MLP neurons of a small language model. Each row is named by its layer, matrix (up: input weights; down: output weights) and neuron, and shows model dimensions 0-191. Each number is 128 + 24 x the weight over its row's rms, rounded and kept within 0 to 255. Numbers have three digits each.
Before each neuron's rows, "fires after" lists the tokens most often just before its 100 highest values on Wikipedia text that the model never trained on.

fires after: " V", " v", " D", " S", " Sup", " d"
L5.up218:127116088118089154093132113137175109135156123138130140116174129125154167119149151163122146116139158154146115156119125111116128123147093096165125104154138122114158155138136160146146100162137097136086146120136133150121122118133112131173116111124130112098127079135093098154125116133123128126112121129154127086113167123113162157090135149123166137098137135119163102127084133154126104110119119093082121142111145117143152150122143141099108109071077161114141080145121118145137149102129191107088089135143102145151117144073193137154116153081156110107106137183111147096139127097116155102
L5.down218:112188135109135081146132115117161114089100138110109098118147140127094098138105182132134162115105086171120115121153101157095121128159133162113142114125151136134114149132093120153127085173107106134138115143110123113105073130083122166138142123141089112095144124110110149150166127150132109157133104125125066110123145120134153135127146186147151120115121138138147151126140139166127111128149130178131139144150162140152140117137167111135168098143134127143129091134106088105105142081123137117173119106150101109117123132089143059148090149133107169148106134093148160142118109145185124104

fires after: " was", " is", " app", " K", " D", " M"
L7.up36:100134119138128130116089038154136103107104114092109133137131141143083155090158089171138134086106078133167120105143165136137082127135131124100148148105080146127123159162137090113118126142106144155127108136127173118177118123106118136124146136119089167149142110144131130070128148132142157156165121149088101113102159143117160110103123134086148141128135113165133137164159146137105112093148141131123149097143083121145114110126112121119142137134121100128138132149098108134178177117140160127139138130160173123131110136142137082104082152154117147138121097127149158129071125145140137155
L7.down36:119102141126099132130145137165175108148157101154116113126112106111142167100118146142126156133184119119126099153151078137145140163095135133177138149123100095105126131111117154112116128098095171173129126116153160165076129132119114123112135186162184157078133139140125066120100156134119096119134121161158146123120115098099147139158098107133087170105089122116132123118091105141109154161137079095182102102111110094105149125134124142165110140160127166127125127159129161117096143127104108121131132114105114126168129158108130149121113114087130130122106099114156110149105113112121116162

fires after: " of", " in", " to", " V", " U", " im"
L7.up278:079151089075079137165161119108150145089146130114096146148113133149170145124135106128101082162134115147122133133143139115063164157157131136127132162127100134083127150152182131148116146155124128129142147086137092110124124137184168172137168108108144095121163122127105143135093115128154126130141109111118090120176124130129114164136106130118137130130138108129125123140106142147149148148149143135081102151125170073116144140110136146118105189113134111162132084118110132137115164132109131098150086112141099156087112089126150138126083142124122125107146107091118101102139136180121120131
L7.down278:134114117103125110200141131091147134126119147144107126159112171080148127155126138157126117150168204146102132138157114139155137117151189097126131125138099123153154138131127111133094109117119103136086153109127150111103095104116121107119134154121124121101144165151078146110140086107142137148159111137162127157101135096116144096152096135135088114135176110115109121138137124110121113113102146124155153136109105133070134113130125123125129155172133096125117159200132162153141120170115129111164095120121175128090102106133121100172142123123129112137161107105140083131138130128104090072

fires after: " Ar", " Mar", "it", "as", "u", " B"
L9.up564:159146126089144127153118141103140126132156126086142128132092122105173112107080115104093094137135157117148145097129137145102134144149157142135172122128143107147108056100125092095122127125131136101117146145136135127130112115122119114121128120113130143128120185142133151142157154149107186165101137150162152155067121131170105093169116132131134120127139175141100144139132055133082150164156161122154127114134134128129137103123086114125125133101106118131077129141091159155148179160117156122100089170104126095136152084140077140117120101144143072134116149138136151140117140129125128106
L9.down564:131153138106132137082163122106159109067119165145120119120131135177124115085143161117165129115128111128073120129104120133081116150141093102113101171128127070155105132160081173174152139160160118141163142142132117123133119120133119096139166101100128146161095096140121135117131123152134112119128098120131159108159139141126163112128157114139118123160110100149151160139170127163124115094167091113112131157124132100153134106111135137100098134179138101127129121130133107141138133087084123125156061102115104132116090134116120137162154162152092142129156149121166128136112082180129116133

fires after: " the", " for", " on", "it", " f"
L6.up94:118157124100168126116113162143135085127150136120127160115142121151093156129172142097129144134066164114102093115153134157096113091159120152133121175176127103117092140119101153157128140101112126094096149136126130151144133144137135136072128144112155118129121098125146152146117133142142147136135114110145121104137131133150134173165136088154116122137085120116144106110136115117085120094060093116172091127160160158085105095127104115139130184126116110160144178159149181153166098139113093102119133156111113126075134150144108104120115128108168142143106127091156126135137136131135144096
L6.down94:178155142152131181117136096097141151109083111102116103104118131127164098165113105120135149109187094119130135187122106140184164176122136118128119107082120150125136104120112126104134116117173091137139121093130141122101142137122113137170134129117089146169145116161114156148107148098105117141114153134137160123163162102144113069116114181113114115138129146163100146151126108110154142139120114133107133123110135113150157162134130146136150128130143128157102055126111134154132152102144116137121124055077123087124103079134144124153166166134116122094139140153121113142134133129108113125

fires after: " T", " t", "er", " of"
L7.up22:105140099074114137152153096124136126140136035156134163122134175149133118100155145112148131101148147098132153134122112154164145113107098091101158135136103144116151127131103145156106120119141134162127119104101116128107148132127118109136137138084128138138146140157123149156097104126104117095119148085186130135111122151151114104113110141136169135136074138128120094120107157109127142116163122123182121161141141112128145127140111146093132167136115094126077126108104099144115090124129135132148152116159191132142142079142099172094093122091138121150192126134157161146162104169118141123
L7.down22:148138145104117090153122114119121135084146190143114102122149138123179120122087159131120107076103156128141146130068123101136087099094102086142163110087159144156130122149148106096118109134134167153130179124122128117169097089123156111148127135131102172138084125112119129193154097115155109124152123156160150151127150084148115136120131106108109104147136100120132115104129118133125153132121122119102139094156153142151164172112131147084123126162113133115149144127076123115158124110119167146133123138111160133175143121143145085135186126132162135097099096122109109107173131119135134142

fires after: " was", " ab", " is", " are", " were"
L7.up469:099141084085142140108101063125131114163117152093117155145078090090118146147152115109099134088141132160132121109103130166174159103129076089127159118130132149146114149131108130134164126159129129123091125131135143145189111160090107121129151106135110122155122115121132115111088156122110130137115140141116111159147121118143171128111174173135114157155124125087143134189162171113145130073136106146109123095094139158124125137123149103130133129142109102157147085113111122121170157145128126157127106114116121089082127145129161175150112129146122145106157167105152129122132101160086130137
L7.down469:136079126106100080174138138139173160127124138149155134136148133082141134131130119125112135129137144118141161187128084123116104144138137118155093133150094179123150112127086115142128116124126090148103094127154084149126134115119144143191093140141128107141111138161125104131105126137139107126126107152129166119154136098194157085100130070161164125083134112123123146136149136082117128135139109102078133121122178156151132142150125128121118171136151120127135165135123131130169131130139152091088120120106096130156097111107110120116077140171133107114086141150120100145093152136127169084

fires after: " in", " At", "it", "if", " Par", " V"
L8.up129:134136170091092118149130148143092110142132125159103118164158148131105172076140131080091068114135089163099172153100110112117131139130075107127166165177074158093166127132128123138134133101093155134137133094130100105101107126150133123150116113105088153094131125139123146152129117132148113128116149103139132153124099110192165124117115160080140098143201134117147134137084164103185110121148115133107139139154171134126134117150109153108124138158094146179113120131140122095148158109153144113108118132157124129138118111147125144120115145100156120118121140108125123121112128103120141150
L8.down129:173143121106154128109130108106107130101142130118116099095128124136125105098133167097111130122135135136176155138156129151135142149115142145131133104149108107096134133099109127136102141135132204177143166143089102140099120134120146140144109163162085125086149158132131144147131132131077131117163146106120105098167150096175129157154119109092058097139132163126145106115163137133102133112166139120096124136117112062151133134096114116166121123120131128120150131192120117086085124163131145141098097114112113084145173142088156116162175158128107134112145137137140115098113146104152123129

fires after: " C", "C", " Sp", " Con", " c", " P"
L7.up548:108115130114128111104091143159119136127155167166135124110161124169124124100124098160141136122109124113116129091114116072086119117190131152109150172118146092098114116090139118126150135135144137083077122088162118171130126095121127158104102129120138144130146159141128117132106137138153161095109081137149107136130099155118127157123109147170123104097134122115150135111107183143180152162169146130077110112116135160141122176102139106137102156126146098126147084171121152151131125151077140140147120085133144079156115124136124165112127126152121117116115107076171123135149150130167153125
L7.down548:136140086157115119188156096110148126105156125130149183129119088111128161147106107114102107131127112176120144117122106152146117123134151122110161103118136179100143101093136116129157157171126127140160089114109163129111133090102131172172137118118113085108105143106147166137147158144085138121136125128157159148130116123133091128087167116143088079146100117142149134176100105157106116152164158156124123153128143152136113084145156082136124110125112135103142160104135120130131072103120172150125111065147112138173091140140091106097170139129113129129132117138121127118105127108141119152

fires after: " ent", "i", "ir", " in", " t", "if"
L6.up357:124146155147116142132129133112128137137100134137145127098178134152106171132134171101108075136101141127100157101113141144118112151158162122158157128124117131114160160153157141121120139115141121162168112132118129153137085122139102140163142117111157145097136142103120151134100153098149123090098106103071116144107157110154124099122093138091127116182107123109134108102122142125112172106136150068170119133133155146145106144108137150090080124105125100157073132103139131091159174122106157082111089163138108134161125094116137136115106124123179130137133106075108126167150175148149150125
L6.down357:119147141109183127109146129133078114094144145141114130140100135089138115118109106111108101163136122125153188130106169172119142089139104131141079107138082096107110167108119099151138136111149112086124124121127140161114150095139122092150124132124095129167104149140160108125128106130110113107123112122133065094152133144139157174085145070117130114100200146089104139148113134147141174129149121105085156124126133113118153138134133136132120131138128146166161165143151127130109150111114112149140148069158136148089134134132108118144158117153142144119136144101159157162106177103126169110

fires after: " was", " were", "E", "ent", " is", "re"
L7.up271:061145123142072140115126107146093083149117126126161116139147152131128157150116122172117172111146120164120107136151118120147150166152141136148109083124116134104081122117142108117142162131095135096129087130113116121135126143115130095151139145130120122152092119104120107153139150110099151117167118163109144110164099106168181139107120103113157164069098152158139136114113186112120080102173109143125149098123138137124140123150120099145172158140114129119136155139127144121147134154083109103106106118138136149113140131147076136142125144150106118136058134096146177130129142116186136099
L7.down271:163069114131115117144108113125117107135160096114157164094183145142102092140108120120121116109141131121108148134147141111136163106163113124132134124154120077135118156133103127108164145190170121139115170157134149119097109154136126134159133120131138168113121137150140180130132087127141130094088114177126121110157103137125188109166156121161123146152117108116100111158148130115169125120134121160135140100124142053147097116122104190108115137122181132116082118130113148143074147109121094118133145126101135116113152149117116162097142095097139128115131118120131133083138153110109085160

fires after: " the", " with", " for", " The", " "
L8.up435:120140124124108093089144169092124098143127142091114089124134117127125143147110112112097158129108140127147140064155100121147087119134144085173159136103158157097119142156111190137122164125134102100110088111144115116134146136098080118102129120123097122155099115119155162140109110113090137129137194118154102123142153117158123169116077131139099123128131138133140124164135112079071139126129122101165120111135165150120123118122136157159079151089130159168150117136138162129153131084140106140140104152121137140121126135158151143155138140082146167175118143120162135129078134136090151130
L8.down435:121140135166146101155130116138113112067136115135109157133096093120169137136151166126102133155163136134130126138139138113135145156115150147144101160146110141063124106106096109142113159140120170127158139117121126130122133102145114145115124121123109110082127161131134075142121159102143136119109170100100123141074185127129133126142146126127117154164133151123148119137114134111099115133152104157143109149155153155122137164071197138155105096125094083123137101118079171124117147139127139126137153100062133096132137165127095141105191132113093105117103151171103150094128126111097119101

fires after: " C", " B", "att", "p", "as", "C"
L7.up189:104078140110147095138072139152098135167104125157144119119148144130126095097158071126176111164139169126127081094126147111142143110120071155122095125177145128162132141085098077185119135164114138135155139111142143135136132166116132121066127092118136112137087138150150141121123152133144176161117128148131149098119075134119122090153134122168147075094121139163133137141123116111129149160118141130155134137136170132138111146135146115146110099106102133135132126137097163168139141133110178102106122118110115097171114142111092136156127142138161144134119102101133109113127132094113101132
L7.down189:188148121122163128066124136137132094072131129103136096145137127133132135127118142089152136144162142166098111148121122112117117116148113060167143158110116118115105137122089127105159109113156144149091141170109097130098152112163130143162159127146131102132144105120122166116112115204105112145103113167150103138120169165110114125142119151116142127153101156131145114154133138150088129111119114157121112095124136138119135112162100151169149112126109118114119091181140093158152106132080100052155160116072122137122148150110147095117128131123107127146140108115131124160120148169127137112

fires after: " v", "v", " att", " inv", " sim", " V"
L9.up231:116099115137137113066119125109129110122144136104121122128146113137088157117136164113163131142129119122090103097107129126107151121168145079110119126194111133125157118110123118122157121160111163124126140115111116151125122087151158120133115159118169122161156105127059147169091158133118109131095122148137129142120126143114113084157133068117119130178166168116133107111157135171122100085151125122116147129115143134127177137158172152121147144105117118122132143134094086123128144109164180114147088144180145139107110120097159121140120147118142172109076136154095086156138136085127121151
L9.down231:131144200129141119134167143119117134092118077102153143101125131115101096152167132129107146098129113124139099150105144138121161112150146132105130137091117117132132121123108123107115167121114122140143144131136134120134141097152141136138128187158164102113102138133067183136162163114101139170188130141139115132139133139143108128118091164193116161135080121154135123132100082139107117158134176122170105137067095146133138138123114135123089149119108129112104095119162136132114125138119135089106122092107180119111171131152120098162098057164138128118123108136129110121149148109120116106

fires after: " T", " t", " C", "ic", "er"
L5.up660:129143156130111110159151118113073146117137162110130087135137126143144107082126178146140166148092204114071145142174113114133153142067105138089115103146100136152144143118130105150118124119123132126178138138154112146115116099141166127127110132094137150098140116125136112169092134155096100141100124141166166127110132119139122134164123127131148141130119105136101090114143142135122125131152099126103154133178131111127144073103131143115156134128129047114121111091148141115174103160121125083100145159157134128156122138142104139120095114110150135108160152118098120114178131149109145081
L5.down660:116088161143121100127148194107115152119092131104122105140139171142089112166158163144160103123143122100142124119121106137158135067146127137168117154142135095136128107102149141115095126137120152134157186110109140139157085112095102149102101109126129120119118121118156086124120176118135141098151168104083119140130133095092108159116103088106156111155106141093130127155109149112133149127142101111108125141138123081179092155131164126102127130156165127150163141170152110114142164112141167146124147105125158124080117112129142127112130165128131127154128167163107111073145145088097126132